From a checkpoint of a small transformer trained on Wikipedia: 9.49M parameters.
MLP neurons of a small language model. Each row is named by its layer, matrix (gate and up: input weights) and neuron, and shows model dimensions 48-143. Each number is 500 + 25 x the weight over its row's rms, rounded and kept within 0 to 999. Numbers have three digits each. A neuron's up and down rows have the sign that makes its largest values positive.
After each neuron's rows, "fires after" lists the tokens most often just before its 100 highest values on Wikipedia text that the model never trained on. A number after a token or word is its count.

L6.gate560:481500497498497511514495510457525531536419522529495493527509511464446462510502460521527505521488502493523499475511457503494514534462495479496482509523503509509483485482477525486501458519482490510481506457521501510509476503469474453500524454482581505522487482482504486539506497520521502527
L6.up560:496508548516495494527501495492475524514519466480493534519446529474490492484547526493498495522479528520506495472520482532516527523533496512493488501482476529515528504526529479503473522512482465514488454497479519517447496556481510522504545513498505447494457546557504469485497526506480511494
fires after: "| " 24, "the " 21, ": " 8, "- " 5, "– " 5

L10.gate562:542507501486550499513517488472479486528468473516532500491442530498510493489503487517506521506531502473556473509534508521526528567496473540517510507539491531509503518469463534504506510530449478464480475485500504462505505524555498458490471474469529465501476492487526456489483475467511533527
L10.up562:520501493446502491509521532546502524477488479438473547501497515527517512527519516490587522520552509500534504483518470527527496523511476511484490520500505504476557531511490478490518497495508491448488508506486501499520523532456514483441469504448466467493529542486501465489473467508506481544
fires after: "| " 70, "N " 4

L3.gate327:491531550552529502540504469505491513498501484498488461527471487504485512538512499493516551522505533558531462543508510474528509506471507545499466481488481519495515486493483498548529531480508477492490520469478498493493518500501506476507512539503485477464475535496556511510500502520463557543
L3.up327:489503510516450488447483524499503544489438500470497500499461500512441501518484532476517470519499507492500526495483497461473483506567494565483493501505497549500516528467475472487514509500509484492500514490505455470485477467518485517505493465506501477497514542534504487479522493521502548474
fires after: "\n" 37, "Title " 12, " " 8, "by " 4, "Notes " 4

L4.gate451:511501472484522497500512529556438495502485496511465469516470503485487503512484491518508541505517543525470521496503529535587508501493493513508456480501539496510486500485473468499485483570440510492548530488525483435523501465523485474537499465491553477537518454460478510491529501505490541484
L4.up451:528472458482546541512486498511524493495461512513485509517493501495539541468534497491533507526492486500453492546503509520535512505487492532513522457505518526472505512514488487533513459474531459483481558475502466487509495531504500486477493504488539507508475483485459483486521495490494534516
fires after: "| " 75

L5.gate541:501471540477522502487500500484514511496493496496475503500516491475497522482475544550532538482520513546487529531525505457481549465480507475465516481539442539488476501465523487524486484495536492476500474545485468537480486460559464512474474483499519495467433478534496494509470512456489504485
L5.up541:496492545521529487451512491469503533492485524465518463495531494525477543501513506438451485489548493497491450499509508495545532550479507496515539485469466509474503510536496520538501566487535523512516506550533511529482472518509510507512491478512492492464486464491502478518510476525508524510
fires after: "| " 29, "on " 15, "On " 8, "\n" 5, "^" 5

L6.gate471:491509498524493533468499469496486503510487503462532504533533547534473525497515497468515464526530476469466491493468513491511571552477494505517513492534514502489492530471481490502519536552485542535496502476510485483515476473513497533538507556467502477497460476562476465486515519473477485524
L6.up471:461448535495486526527516501497470511522534521529506485555521523508470515507487479490498493470534477515483494506470511526512568523474509475523487491494489495503508454463478522515529480507505557507526485496533547486500507501515479540549490466452489480500468457537477522493517525479503501545
fires after: "–" 29, "202" 8, "Az" 6, "198" 5, "a " 5, "201" 5

L6.gate53:490510527505503483495478478463486530539494481542551475513482469493503497473452539494477554480478505486486494481518508517521510498461481516511499506479515529496472491504511530491475473542528467482497563487501524493516512511511477512513463484495494474505515465469464533525491492532518521542
L6.up53:540471522523532507469453488499515516506555534497551525461516501491523475498526550491515525511485486498500484556499493506491534481491498508506495529507512499501485526536506493528526536485517493504486517487490510520460501523480478509521490486499516485480540514496542466517459488497514492479
fires after: "201" 27, "199" 15, "202" 13, "194" 10, "191" 5

L10.gate74:519521508530501477484531541502489496521504525480495535522500492485494491464514538449537528459489501435497487465489527543490528467485533503487478494504539505507491536483514491499506500487500541464529500492461452497478478489454494506489522469492517519480471509494474530494485504487496452507
L10.up74:480545496529509499471516464512532494457514502477511522455493477537504492515496534491489516492507489496507482499508550497475536500460538505502537479499520504464452514500510542533468492496501540498541482498501533496492475496526454544533558489510496505508499514457496491533511494476486499525
fires after: "| " 39, "\n" 13, "- " 7, "In " 5, "6" 5, "in " 4

L3.gate263:525478494509494509519478513511475483512502501492527547466493450512564527545533498519503527519542512480515495497514538459500542497504539491479476536497506502450504525515505485513533487491518506487531506476541503472520519447508504519534500528541525456497465533553490540497477504464475466515
L3.up263:506464498480515487517500494503462494495506491538504495515502484514524502464531508505511512523515491478555523501517551471486480488482510469523504538514521526490532515498481504506495543518512516472503512491525486489508556437560456512525468515508494465524515532540506547467497506485465478481
fires after: "\n" 43, "| " 9, ";" 6, "|" 6, ")" 4, "." 4

L5.gate189:507523479530462515501490483523488506541517536488514522530503486510476546512512507503506522490511457495497472589512540525480531500514509535463482497502507500511493502512513503518528497479490498481569536499488516472451482469483517455508525495514474493476464496534518498479490479496543555471
L5.up189:474476482489496515533488449501525487550551520502536470524459525484446510491521486492513472490454491498514467541480491505526523546513494471477512526495510451496502488507497492500492483525449482511507518521484500466464462502485480500481531457515470521488487510491510517500479489477483519487
fires after: "- " 24, "\n" 21, "\n\n" 5, "| " 5

L2.gate560:531513491446489516525501498493528514479467515503475550480498479517515473516535521471519586512508560484489448536520497471525510495502499559489468492514447479502491517514467513504537516528531467526478504471488575490494519511476519524487442508511552501512494509480519496490523467502477491501
L2.up560:513541483484506475457504499515458518475501493534509538517477498543490525500495504488518508497532499476479525495510526494478493523465520540513463469517493525481517539476528529470529507481536545489495474527510448501515524459503506516507526520502498471502510489531531484500505502486461496550
fires after: "\n" 99

L4.gate175:507545486482521514508474467496555485471478472459526536504508474481532504525497507482487482490530487476471531509480523521495512501505505556521521493516496490464490517496472494481505486543573502494518528506479473501509515522499489495526483522495532501474472480541457451512542510539532504542
L4.up175:456510513482479537544460516508484518511530478472559512524526504500485488467484526499506490518509481502499482517489542533467529485502534505490531527497505526484413540515502489500498495543502494471468522511509553482480489508556534515522465528507489530509523511485504497480507488509527484499
fires after: "201" 17, "202" 14, "199" 11, "200" 10

L6.gate405:511576519500491505502481484523513511509500451504520512513504470491548500521524499481464503445499489543480548506510497504523519496480514519520525528542456513477503507465514518514509453466470496488533471544472461486503522510514522454513478512505509509457458479563465486522497467507473519526
L6.up405:531537489460501504504511458501495500427516473456498524534512529513505485517479536493513464490509511483459501475478508517504453467526403470525510426478503513504497512488457539525497498465514455496522493534493494487540505532501488507544472495495476473462527475530498486484484500547424467504
fires after: "| " 88, "\n" 9

L2.gate81:546480557487514539512497512466529495492544511520513532473506512507534519528515528465483527474516487455461547459492493505511513503503541530460489488547502517508487536532505509517518488489499514483518528503480537495465517505500522495498519521511499521488470499497512507510497486478494507511
L2.up81:553450535487514508520530493495511501523553503510525517505460497488512506513516463458478522472483487492493511472474496508512517578538505503458485487516503497506488535512486498520515484507494491489468538510464531505464495496497540506484510475502470540446485504516489504512492508495467511552
fires after: "\n" 33, "- " 27, ":" 5, "==" 4

L3.gate38:532500482520520487534509484474506495482469496496457477491506471492541519477484438461495514509551491501476520498495506521556513488453485485483458477499550528515502490517497504499532448463467508491525495499489473498496544464551470479506451529515559484497545514519528497476520485497483471519
L3.up38:522436482511494416539488474520523488513457513498472469468532494521536495494540483467531504453512465502478523470469524531500483519474475450505525475465520477498508493519509480483479523465514476475476521475477458532482547501499512496533471510492512474514535478531478512464496490521471452489
fires after: "| " 30, ", " 17, "(" 13, "the " 7, "." 6, "; " 6

L6.gate546:511521515505530468506500529507532470497505519529476462492470476528479500496543497480505523526526532510520503480524530524515472470492461467480453470548537540488498547491557488468548468533497507499501486505484488457481493521509487495482473474512448547474511486510545470454494479501515502500
L6.up546:542442463488517476473511501507463470505525510504486494527483499506510516496550547511500484483543462432516475504525533486511498473484497475452542495554529516468485504480552530496520459515470533486527548466487521510514484500536506460476496506446507521459504545533498500515514502477492478527
fires after: "| " 50, ", " 12, "the " 9, "- " 6, "(" 4

L5.gate260:528500489505540501438479480489512555519502537498488443451541468507534473481472489481481510502515533511500515485509532531538518492444514475431510507529508518531498511496478527505556496517465485526475492507477482468507516522543481518516470485520536505496533495545496508496515460511478485508
L5.up260:534481490492484527485525523513455511554543516542492468494509505484442463489524513506548526485481522473495487437566525484507487510473537460488532531484474489498489517498489493531489497476459458525493483484443499491499514556488522499498486504471497542459508512526463484488470509496516517499
fires after: "| " 37, "(" 7, "==" 7, ": " 5, "and " 5

L4.gate271:533499508481485509487462489478493541511493496480480496518494511513479504523519537516435507473526528521506484504491495472482509499505550527548432474515477545455548494449475494504500527518463487480514548487496456522516487475517482542466525477511511445465507519546524488482492441487493523517
L4.up271:519501507528520477522499502503516526485525496529479539484480518517514538486470484481511504487503498446492529506507556502518511494546497532480457512464500522528520529518516498485495533509520473473512528510526528502492476509547521532509492504500502469504491520539501504464463514469471485498
fires after: "\n" 63

L4.gate253:458505475486543526497504527463470523495490518514518531487504447495505475520486495466474480489500521477505468535519537498485541473518498512491483514472473513527451507526467499491489535545487496480525497500510529491491493509494475493501510498506501485476478474499498509535496538535492548527
L4.up253:494478501489506525533478518513502486530476522501525512533499501498499497490465505492466483467505512501482442475490518523523514532524533519520461468491469485531496537488504509497489508521494511460469490477487531526511489544456518504500521461527502515506537493494505467497475556544505491543
fires after: "199" 26, "198" 14, "196" 9, "195" 8, "200" 7, "201" 5

L4.gate399:560489457476489492488471485469484491505511498534462527513484486516478490488514537483459533496528487473490479503472494475478493499520512568482436499485545537486525505482454472502484479540533543490538495465504499487502530468555492528501521490507517487530511499558518510466455501496462496476
L4.up399:497518487526504493543489469489492528505497504469461528503507467510490540473510509460460540507520504492537506532481537515493514503481536492503519494545482481484520480476480508505490539490488542474525532517534501515531522488528513512486503490511500463476491554516524519516539520460529489551
fires after: "\n" 84, ") " 8, ")" 4

L10.gate396:473516507540527462476477496461474526477463537462518467477472500477506487562533505507530509511502468538463507513514501500472492494515503494523508507434515524470449492487497502489529495526533544505541497501495464492507437521526483482530507528515493493450496513541495464480490508509487501500
L10.up396:477496454499522513526534496499485470486503551555543512484482520468513458533514540527507486485475479522498500489513503494506558482496491531480516519527538511471534504522495458447565491495490465490463507471498492494486489525522517503497453500504485508485518510486470475551508509504508506481
fires after: "; " 28, "." 27, "| " 7, "R " 4, "," 4

L4.gate322:513472531472519507497520506499518507489516495505516518517502499493483497482491545429509502488482458494462466535537487487505491569501528488525516510513554501488489520532494492475540480574548508515486546479495546487504501540450477484494513490462488475438490499493500545482524500527523500490
L4.up322:476477472459446496462461463524473566546534451485531481484519542520511523463509469491504531493486528528467516535484521482434546505477499486517492484506526479507476528487507507479479473539515532551498530479481480494508465537481468505529497485514528524488457520483450569476454521473528478469
fires after: "200" 17, "201" 16, "199" 9, "World " 6, "202" 6, "191" 4

L6.gate156:508504460500542512516472507486526496527500525472490508498478489550475502505443489448505515489568493463506487483477505532518505500486525541534475503521467499486495480459517503504512474465520505470503494485493494531424524500523492474509462466467482517499505516495508490505507441480537528520
L6.up156:517520526520505490524453481490492487515494512496463470496481545488473467501506508488512492489568528534521491435520515486505513539497518474534479508517493511466504484519493534504484507487492525434509517467481507510504496509503488511515510473480464499471511549535479484499479490507513482488
fires after: "| " 53, "- " 13, ", " 5

L10.gate509:492491509499506461516495501461495546529496483492542522523487522501530522509499541553500498471511488500456507501509510453498508499468505494502500522509498497515463528486513505531528478473500520474522499456498475472496518547521488484498510498472495529482463449555474492474519495494522515528
L10.up509:534488518476500537454492497535565513470487500484500473525529510473476537480540508473475496528521467474498506531493510471508546488447461481464491501533522482511515481483537544489539527506501536555533488499476498513508510515514474493458505491460512511515521492502480511511503473489510483465
fires after: "on " 29, "On " 27, "| " 11, "\n" 4

L2.gate130:534502517545548558502508506517505505498490510461500540495471477504523507497496505466520581472505533506498468485489457521494512519492534521525484517515470494469501534485519506515473465512458493543502475462492503519503520494530503478489527464512511497507482480506530531538504503485513479528
L2.up130:498536520524522511513476477480531506476511495483517524512497495468483490517437476513465499501499551506499478465477511493489516543536485478509522469479499501508477487490524507506471470470503510507513479551521469562505483500470507526525564478497453515487480500489483476491480539545554469508
fires after: "==" 20, "===" 14, "\n" 13, ":" 7, "." 7

L2.gate125:508471520488527534508441536502472525511501489487502472501515511499526497494535506544497571481515517509486504489499514536504506496516528502496500552534510520485512537499478512484515501507518517482496503485462462531477517458471448491488530510537523524493515488502452473465446508499477503516
L2.up125:490467516515508523525488508484468471522532501486537489504510494497507496475517510506475540481479495508494490485471501508491495504510509465486532538523517503503450489491490531497491482504530473484477530526467450524499532488463477478514526514517504530506508523482430467480466538491514489509
fires after: "| " 34, "\n" 12, "–" 5, "-" 4

L5.gate344:479477534508504485496485430465507521513480496510486502505479469534513527537487509520503495498537496529489481508487486508486521492474518512473482499487464533501471544491461447500516450492511526471483527475494477481493509478519497509503495542512537501475535485530515526474472545469529516524
L5.up344:465489484461521490498474477497498458470495495484509489531456514464492502506512444519476490525501484503518519516456508495458531511518521460492501484506497520471514509482483465471524495566474495524422507513475490485504491488546531475504466539485490529490482471511463492438453539483535501452
fires after: "\n" 47, "|---|---|---|---" 6, "| " 6, ". " 5, ")" 5